config.toml
d_model = 512
rope_fraction = 1.0
tie_embeddings = false
init_std_o = 0.0
schedule = "wsd"
decay_fraction = 0.595
final_lr_fraction = 0.05
dataset = "wikipedia_en"
MLP neurons of a small language model. Each row is named by its layer, matrix (gate and up: input weights) and neuron, and shows model dimensions 96-159. Each number is 50 + 12 x the weight over its row's rms, rounded and kept within 0 to 99. A neuron's up and down rows have the sign that makes its largest values positive.
A block is one neuron, or neurons of one layer that tend to fire together. After each block is what it responds to, as a language model described it from the Wikipedia text at the highest values.

L2.gate313:49 81 34 60 40 72 62 49 39 45 53 44 58 65 82 56 50 31 50 38 52 55 50 48 46 70 63 58 46 41 60 69 61 40 66 43 36 47 35 55 66 44 68 56 40 34 66 69 66 45 62 49 45 28 49 71 26 63 61 41 58 66 43 42
L2.up313:50 50 38 50 55 83 63 50 47 54 66 62 58 35 48 53 72 66 44 54 66 64 46 53 50 62 73 48 65 46 53 48 44 59 42 39 53 65 54 57 52 35 54 47 36 52 72 64 62 45 59 52 52 47 42 55 28 54 42 43 64 63 26 54
L2.gate328:46 83 62 37 43 51 49 46 73 56 42 37 54 44 33 46 55 53 76 63 47 61 44 62 53 52 68 73 55 53 73 45 44 63 61 37 61 48 36 41 62 48 66 56 60 64 41 53 51 44 52 44 55 40 46 65 65 48 42 28 47 54 44 54
L2.up328:42 58 49 52 26 37 63 60 47 52 43 48 59 56 38 44 34 53 55 71 51 72 38 49 34 62 55 53 33 28 37 52 52 45 79 40 53 51 51 24 44 67 57 41 56 49 61 39 29 49 59 52 59 56 37 50 52 44 61 40 48 36 39 55
L2.gate593:45 50 65 25 53 60 55 51 45 50 44 56 48 70 49 51 49 54 68 41 57 52 53 62 74 63 44 51 58 52 51 54 62 60 68 65 59 79 53 61 63 52 48 57 53 52 53 48 49 56 76 41 60 73 40 59 40 50 42 44 80 53 56 35
L2.up593:22 40 59 58 42 65 54 43 65 37 59 54 43 57 65 73 39 58 72 54 34 40 53 65 48 47 58 43 55 39 55 46 54 49 58 48 61 49 30 56 54 60 39 38 62 50 72 65 49 45 54 66 44 58 41 46 45 50 55 37 69 38 44 60
L2.gate627:48 57 65 50 52 64 58 51 61 42 52 66 28 61 54 52 62 39 60 53 14 57 55 62 37 51 55 51 69 43 69 63 60 58 59 60 49 49 63 42 57 53 67 51 53 46 38 51 60 47 57 60 23 72 62 48 25 49 62 34 31 60 59 39
L2.up627:61 56 40 46 47 48 41 62 62 45 82 70 64 56 41 48 69 43 67 49 40 67 48 58 39 52 22 43 55 50 44 78 46 62 45 53 68 65 43 40 48 46 49 74 64 51 47 68 53 56 58 24 45 58 32 53 36 60 34 41 48 89 60 40
L2.gate665:39 61 70 51 53 37 47 43 53 40 39 46 62 43 65 60 58 50 61 56 63 56 78 39 52 43 48 55 45 48 53 55 49 41 46 54 60 55 48 58 54 58 40 44 39 40 50 56 56 72 79 54 48 43 47 49 32 71 44 31 42 38 60 61
L2.up665:50 52 70 64 48 71 54 44 64 41 54 58 48 41 52 57 65 63 48 24 34 43 48 38 56 66 55 58 57 63 45 58 49 30 58 39 43 43 24 63 48 46 37 33 38 55 54 37 41 35 51 46 38 30 68 42 54 46 44 51 73 39 60 59
L2.gate897:50 45 62 48 43 69 41 49 50 51 42 34 44 35 58 50 59 62 58 80 55 61 25 41 40 20 49 63 61 41 47 60 54 47 50 40 51 62 48 46 54 62 45 46 43 60 74 51 54 38 47 39 46 56 35 52 34 81 31 31 62 41 52 60
L2.up897:52 61 62 32 47 55 51 35 38 52 68 50 42 55 51 34 59 65 65 68 50 58 32 43 57 45 55 54 62 38 46 56 41 59 43 48 58 60 48 49 67 52 58 58 49 47 27 43 44 40 48 47 57 45 46 58 33 76 57 52 47 30 39 35
L2.gate932:76 65 61 51 51 54 51 46 70 37 63 54 71 50 53 26 52 33 48 45 42 57 50 64 45 46 47 34 29 35 61 59 49 54 60 63 59 60 60 46 46 65 61 49 43 44 45 40 31 51 51 64 46 40 72 54 28 55 56 51 49 42 65 58
L2.up932:76 39 45 47 52 50 35 49 72 43 49 60 61 36 50 17 40 48 47 66 47 58 42 69 38 61 42 25 41 44 59 64 43 48 51 81 63 39 66 49 54 44 44 56 46 47 19 38 57 51 57 52 47 44 64 40 44 61 66 43 47 48 49 36
L2.gate1080:57 40 38 57 66 50 34 57 63 58 45 41 47 53 63 64 43 53 46 58 59 40 44 46 25 43 34 65 71 38 52 55 51 51 55 50 55 44 57 37 57 43 54 64 47 60 72 54 67 56 47 41 50 59 54 81 34 43 55 49 54 66 51 65
L2.up1080:67 61 40 72 59 47 37 56 19 77 61 65 32 33 73 41 51 33 46 48 35 33 24 53 59 40 59 54 53 30 55 49 57 57 48 40 42 57 40 28 54 38 53 37 74 63 50 40 51 47 62 54 66 22 31 61 45 49 67 54 69 40 57 29
Responds to: Coordinate-string invisible separator. The invisible zero-width character between a DMS coordinate ending in E or W and the slash before its decimal form (e.g. 5°49′14″E / 50.52); weaker, unrelated hits on table pipes and scattered mid-sentence words.

L2.gate188:49 55 51 55 43 68 25 62 46 52 50 57 55 65 33 51 60 62 30 64 58 45 35 47 59 53 24 35 58 53 58 50 64 60 55 46 35 54 51 28 50 46 48 43 51 50 51 38 56 44 54 76 64 60 33 48 68 56 38 47 60 53 45 81
L2.up188:36 38 38 64 46 72 52 53 46 32 51 69 65 67 52 56 52 70 36 48 54 47 47 50 63 58 49 35 53 47 71 63 49 52 22 41 61 39 51 43 49 69 47 47 62 75 66 62 62 49 48 46 42 59 36 34 57 45 67 60 51 35 46 49
L2.gate231:44 53 61 50 42 53 37 24 62 48 72 49 41 72 45 40 67 25 47 58 58 52 58 49 44 68 46 42 51 60 47 70 25 64 53 37 37 26 54 72 49 68 49 44 33 40 51 66 60 26 57 52 60 33 62 44 34 58 54 50 54 38 69 62
L2.up231:36 34 30 53 46 40 59 63 52 50 42 70 49 39 39 30 42 66 19 46 43 46 41 56 50 51 52 36 57 27 53 56 70 56 27 32 48 64 46 19 46 62 67 58 49 54 62 51 48 73 34 38 48 53 49 47 68 54 41 37 45 49 54 63
L2.gate297:46 53 45 44 66 53 36 44 75 46 41 63 36 50 28 82 62 56 74 55 49 42 42 51 38 59 60 36 37 28 42 54 52 67 48 34 33 55 69 48 59 51 49 49 56 52 61 55 48 56 62 49 51 43 55 64 42 55 41 60 56 66 52 45
L2.up297:50 74 55 51 60 52 50 61 43 56 47 40 56 58 65 38 57 49 46 40 42 57 42 55 58 39 75 37 46 71 52 45 59 45 59 49 50 49 38 27 27 56 68 58 42 68 53 70 60 55 56 31 24 37 54 47 28 29 48 39 23 25 68 72
L2.gate484:32 27 46 42 59 51 54 22 45 59 43 50 38 45 63 57 53 59 51 36 55 57 66 80 46 70 51 56 69 65 52 48 64 41 53 58 57 59 49 38 40 73 46 53 60 36 38 61 36 45 53 88 40 47 52 43 65 45 46 50 40 55 49 63
L2.up484:40 61 40 41 30 51 44 55 38 37 58 44 62 51 39 58 64 41 45 63 48 52 48 58 44 50 53 47 48 57 71 43 48 56 38 41 27 42 44 47 45 48 41 50 62 21 74 52 36 38 73 43 79 58 56 40 38 45 44 50 50 46 48 47
L2.gate734:32 47 41 46 43 50 52 49 52 36 62 57 60 55 39 32 51 27 53 47 43 55 48 50 27 52 63 45 40 34 50 46 41 61 39 46 41 57 48 36 72 62 59 59 52 05 55 70 50 44 59 53 44 59 49 35 42 68 49 68 37 61 52 27
L2.up734:38 28 35 36 26 32 46 29 22 53 56 51 62 64 43 66 66 34 42 32 41 34 35 53 26 58 71 54 45 57 63 45 67 53 40 48 44 41 50 31 48 46 31 44 50 36 60 46 28 45 86 50 56 50 46 62 47 28 67 48 47 53 51 29
L2.gate811:51 54 35 52 53 59 48 49 64 65 43 53 62 46 34 48 59 32 65 69 49 48 52 49 52 55 72 46 42 34 59 66 63 59 40 39 41 63 57 55 30 31 57 47 34 54 50 57 37 45 87 31 47 41 52 48 73 57 48 37 61 44 32 34
L2.up811:49 27 22 44 50 62 45 36 63 52 68 45 66 57 38 52 62 43 57 63 41 48 37 74 46 41 55 53 56 43 66 62 52 36 61 64 64 61 37 45 59 56 53 51 50 45 56 41 57 45 64 46 56 54 49 39 60 68 59 31 45 42 41 35
L2.gate891:41 54 39 47 42 35 38 37 63 39 41 60 23 45 61 50 70 15 34 52 30 54 47 42 51 49 54 50 60 46 42 58 60 61 69 43 54 63 45 35 40 68 41 34 48 48 45 49 57 59 59 44 74 33 52 39 45 43 47 50 57 53 44 44
L2.up891:51 49 34 61 66 40 33 57 43 33 37 56 46 31 61 39 79 35 40 49 46 46 55 43 26 46 55 55 63 53 54 55 65 45 60 46 49 39 37 52 44 51 64 37 48 37 65 35 65 56 76 46 64 32 41 56 41 55 32 46 71 61 41 41
L2.gate1032:35 46 47 58 37 48 59 62 41 66 51 63 49 32 48 47 53 54 52 39 47 58 49 58 52 52 31 40 45 57 58 45 43 50 50 52 42 41 32 50 66 46 57 44 57 39 70 41 39 33 39 48 66 69 62 56 54 34 25 48 47 27 48 39
L2.up1032:41 54 38 41 39 51 61 48 52 42 53 67 12 57 34 48 43 33 55 51 45 55 55 39 52 66 46 53 41 51 62 66 22 54 36 32 32 62 46 56 42 65 34 69 53 56 71 60 52 48 45 55 62 63 59 67 59 58 40 66 44 39 39 43
Responds to: Institution head nouns. Head nouns of institution names, mainly University after "the" and before "of" (University of Michigan), plus School, Institute, Festival; weaker on nouns before "of" (number, choice).

L8.gate222:46 53 56 40 42 50 51 29 63 69 45 46 68 43 43 63 36 28 61 76 30 33 37 39 47 52 39 42 70 55 38 42 58 43 68 65 44 36 26 41 42 45 50 45 38 40 70 54 46 38 38 28 59 51 39 36 53 30 63 53 33 63 52 43
L8.up222:63 49 57 43 36 45 32 25 45 45 75 44 38 65 31 78 51 64 42 61 37 32 43 50 58 40 37 61 50 50 62 55 53 34 60 40 38 42 43 55 57 57 43 49 51 47 55 23 52 66 61 57 66 26 49 64 41 54 26 42 63 47 39 39
L8.gate258:42 59 39 50 61 57 36 49 52 55 52 47 58 38 59 50 54 40 60 45 51 75 56 46 51 49 31 61 38 51 50 63 44 43 51 44 41 37 20 45 46 51 58 35 70 50 52 58 62 30 55 53 60 41 52 49 29 48 64 65 58 55 54 39
L8.up258:45 77 40 52 49 54 45 68 45 52 48 54 60 64 55 61 42 40 46 51 46 42 51 52 63 38 31 58 55 49 45 59 37 47 50 52 41 71 33 43 47 48 73 48 42 52 36 56 40 36 60 40 45 37 47 39 48 73 33 33 48 55 66 49
L8.gate307:53 53 31 47 58 69 48 51 47 68 45 56 68 48 49 43 67 46 51 60 33 37 35 56 40 55 28 52 43 55 70 39 44 61 70 52 60 58 57 53 56 65 66 32 59 56 50 72 37 48 69 52 49 48 58 39 40 44 58 56 44 59 36 65
L8.up307:41 64 32 47 27 75 35 73 59 49 47 42 51 51 40 34 61 52 64 46 60 45 33 43 57 51 55 66 49 31 56 60 66 44 59 56 49 46 43 50 78 73 61 37 64 54 56 59 33 24 46 47 29 38 47 61 29 45 70 62 54 30 13 48
L8.gate458:43 28 46 52 57 47 45 76 35 42 49 47 50 54 45 65 59 39 47 33 67 66 51 85 39 38 56 73 50 30 69 43 49 60 61 50 47 45 56 46 47 49 51 74 50 51 62 45 45 39 58 67 41 52 47 43 49 42 43 30 33 32 35 45
L8.up458:72 71 51 43 46 54 33 35 50 51 64 41 66 52 63 39 38 38 30 49 51 51 41 33 63 60 46 77 53 63 32 60 49 26 60 33 37 68 40 57 72 47 67 52 64 32 49 50 57 56 24 51 19 53 80 57 60 45 39 43 44 49 48 65
Responds to: Number-predicting separators. Punctuation right before an expected number in stats tables and infoboxes, such as score dashes (105–114), decimal points (.262), pipes, colons.

L5.gate102:56 21 40 55 40 27 47 23 36 32 59 51 59 38 40 38 49 54 45 55 37 30 24 59 43 46 36 41 44 62 46 56 39 57 47 41 45 30 56 43 66 58 43 34 27 48 54 50 42 46 60 42 58 38 62 66 49 46 44 46 47 50 41 53
L5.up102:51 39 46 63 55 43 40 39 39 48 52 54 68 62 40 65 67 56 27 61 49 42 55 51 59 47 45 60 43 54 44 45 42 29 55 38 30 40 54 48 79 41 37 38 35 38 52 46 52 44 54 32 42 30 61 53 59 33 28 54 47 40 39 67
L5.gate1056:61 42 64 40 52 47 63 38 40 53 56 53 42 72 37 57 32 49 46 55 74 43 62 44 64 57 47 70 68 37 45 73 54 55 50 50 59 62 56 39 73 50 55 45 32 33 56 42 80 55 54 40 49 38 27 56 38 52 55 45 28 67 37 28
L5.up1056:36 67 57 35 37 49 40 52 63 39 19 57 40 56 47 56 62 57 52 61 34 41 38 43 66 36 53 54 43 36 43 49 49 53 81 58 45 48 46 56 48 50 41 66 45 42 57 34 53 48 29 68 39 22 63 39 56 28 62 38 64 30 56 62
Responds to: Locative prepositions after predicates. Prepositions that complete a location or position predicate, such as ends at, sits at the corner of, located at, peaked at, lessons given above the market.

L8.gate157:62 45 49 56 54 51 55 19 36 63 53 44 38 54 29 25 48 87 53 51 51 50 53 42 36 39 54 52 42 53 70 58 52 27 68 67 45 67 39 25 46 49 45 69 41 57 49 51 30 38 76 69 58 39 57 52 50 67 39 57 41 60 39 36
L8.up157:54 36 50 47 36 51 52 33 43 40 57 51 63 32 34 60 40 36 70 47 49 53 34 42 43 40 41 48 61 46 54 47 55 31 61 83 57 42 53 41 35 51 21 50 38 36 44 43 51 48 42 62 64 45 76 53 40 46 46 36 51 44 33 65
L8.gate214:57 54 62 47 48 77 44 41 26 63 76 54 26 42 45 41 68 66 35 27 55 67 41 62 38 71 60 47 35 53 49 49 51 37 63 45 69 59 50 49 42 57 46 43 25 44 53 47 59 41 53 56 45 40 55 54 58 53 69 59 58 45 48 58
L8.up214:33 52 59 21 38 57 50 52 36 58 56 41 34 61 56 57 59 48 55 65 62 26 60 44 46 54 56 71 46 40 53 43 50 34 58 57 57 33 48 63 65 73 30 43 35 62 41 46 28 36 36 67 58 41 40 71 26 44 57 57 38 70 39 26
L8.gate961:26 55 55 59 39 51 55 38 34 51 60 31 76 32 37 72 44 55 59 46 47 48 65 63 41 48 53 34 52 44 26 53 49 50 30 50 52 54 50 47 43 67 62 58 44 65 32 58 49 45 66 51 62 64 42 56 57 42 34 38 35 57 50 48
L8.up961:31 47 56 51 69 61 52 49 46 32 58 60 39 60 48 48 45 57 59 46 40 58 70 46 46 50 55 51 46 70 42 65 20 41 43 53 41 48 43 54 29 38 47 56 40 44 48 56 24 34 58 42 45 66 38 69 57 45 68 55 62 31 56 42
L8.gate1112:37 65 54 39 35 34 44 62 61 49 45 51 61 34 62 39 56 59 56 43 50 65 39 64 35 34 52 53 36 41 32 40 42 47 53 52 54 43 49 63 57 54 53 36 55 41 42 55 71 46 51 57 49 47 53 55 39 26 27 38 58 58 31 53
L8.up1112:71 47 63 65 58 57 38 62 48 55 59 40 58 32 46 61 50 54 30 38 50 71 32 48 57 47 43 53 52 53 35 59 65 37 34 67 33 58 53 37 35 66 55 45 43 66 39 51 44 63 61 62 55 52 70 55 59 44 28 51 81 47 49 55
Responds to: Infobox and table field slots. Tokens just before a value in infoboxes, tables and sports bios: a birth year's last digit before "(age", cell separators before a league or country, "against"/"of the" before a club.

L8.gate8:55 55 27 40 41 54 55 27 48 52 65 51 70 38 77 69 47 61 52 46 58 33 33 57 57 56 65 45 53 34 47 64 69 36 34 38 42 49 57 57 32 69 59 45 44 60 54 63 67 34 32 65 38 74 56 33 36 30 44 42 53 49 56 39
L8.up8:78 52 52 38 59 50 40 62 63 48 46 47 55 53 37 70 55 42 59 21 63 74 53 54 41 55 46 44 50 31 43 44 48 55 58 50 58 67 40 56 31 41 47 32 47 44 74 38 31 36 39 70 51 69 40 48 31 59 57 19 57 45 66 51
L8.gate427:67 71 73 54 49 59 27 43 49 61 40 50 45 52 56 63 52 21 67 40 46 33 55 54 52 50 67 50 58 47 38 53 53 41 59 41 54 52 39 42 50 56 60 47 45 72 48 62 56 67 63 61 49 56 58 57 58 30 58 54 62 60 43 42
L8.up427:35 70 52 51 55 58 44 51 53 39 49 46 62 48 71 61 42 57 29 49 46 44 45 64 50 58 29 67 70 56 59 39 50 37 47 34 36 51 66 62 55 60 53 66 67 47 75 43 52 55 72 53 49 39 55 45 57 59 36 62 50 43 38 42
L8.gate1090:80 68 54 44 56 44 27 54 76 41 50 41 25 44 29 46 55 62 63 58 44 49 42 60 49 44 49 29 57 30 53 57 48 63 30 48 55 43 56 50 39 71 67 48 44 35 33 36 55 35 51 51 35 73 62 32 61 64 44 49 47 19 23 46
L8.up1090:48 63 32 53 27 59 33 43 45 41 44 66 56 35 65 54 58 43 59 46 18 50 58 45 50 37 61 51 42 48 43 36 63 62 42 53 53 08 73 73 55 49 38 61 59 53 22 61 52 36 58 60 53 39 56 43 52 37 42 56 49 49 25 52
L8.gate1195:52 39 38 80 42 62 54 44 53 39 30 64 62 47 41 67 50 31 45 36 68 40 48 51 47 43 36 63 38 28 43 37 37 28 52 51 56 48 66 64 49 55 50 54 73 62 49 51 41 54 44 46 60 55 63 52 61 64 46 54 43 65 50 36
L8.up1195:62 55 49 61 49 39 34 38 56 46 53 46 52 61 58 62 55 40 56 36 35 46 57 41 58 51 41 50 66 47 42 66 50 53 50 71 71 50 31 61 54 47 32 51 30 66 68 59 41 48 57 29 39 65 54 37 56 45 51 47 48 54 44 27
Responds to: Organization-name head nouns. Generic head nouns or word-pieces inside multiword institution names, usually before of/for, such as Institute, Center, Union, Society, Council, Ministry.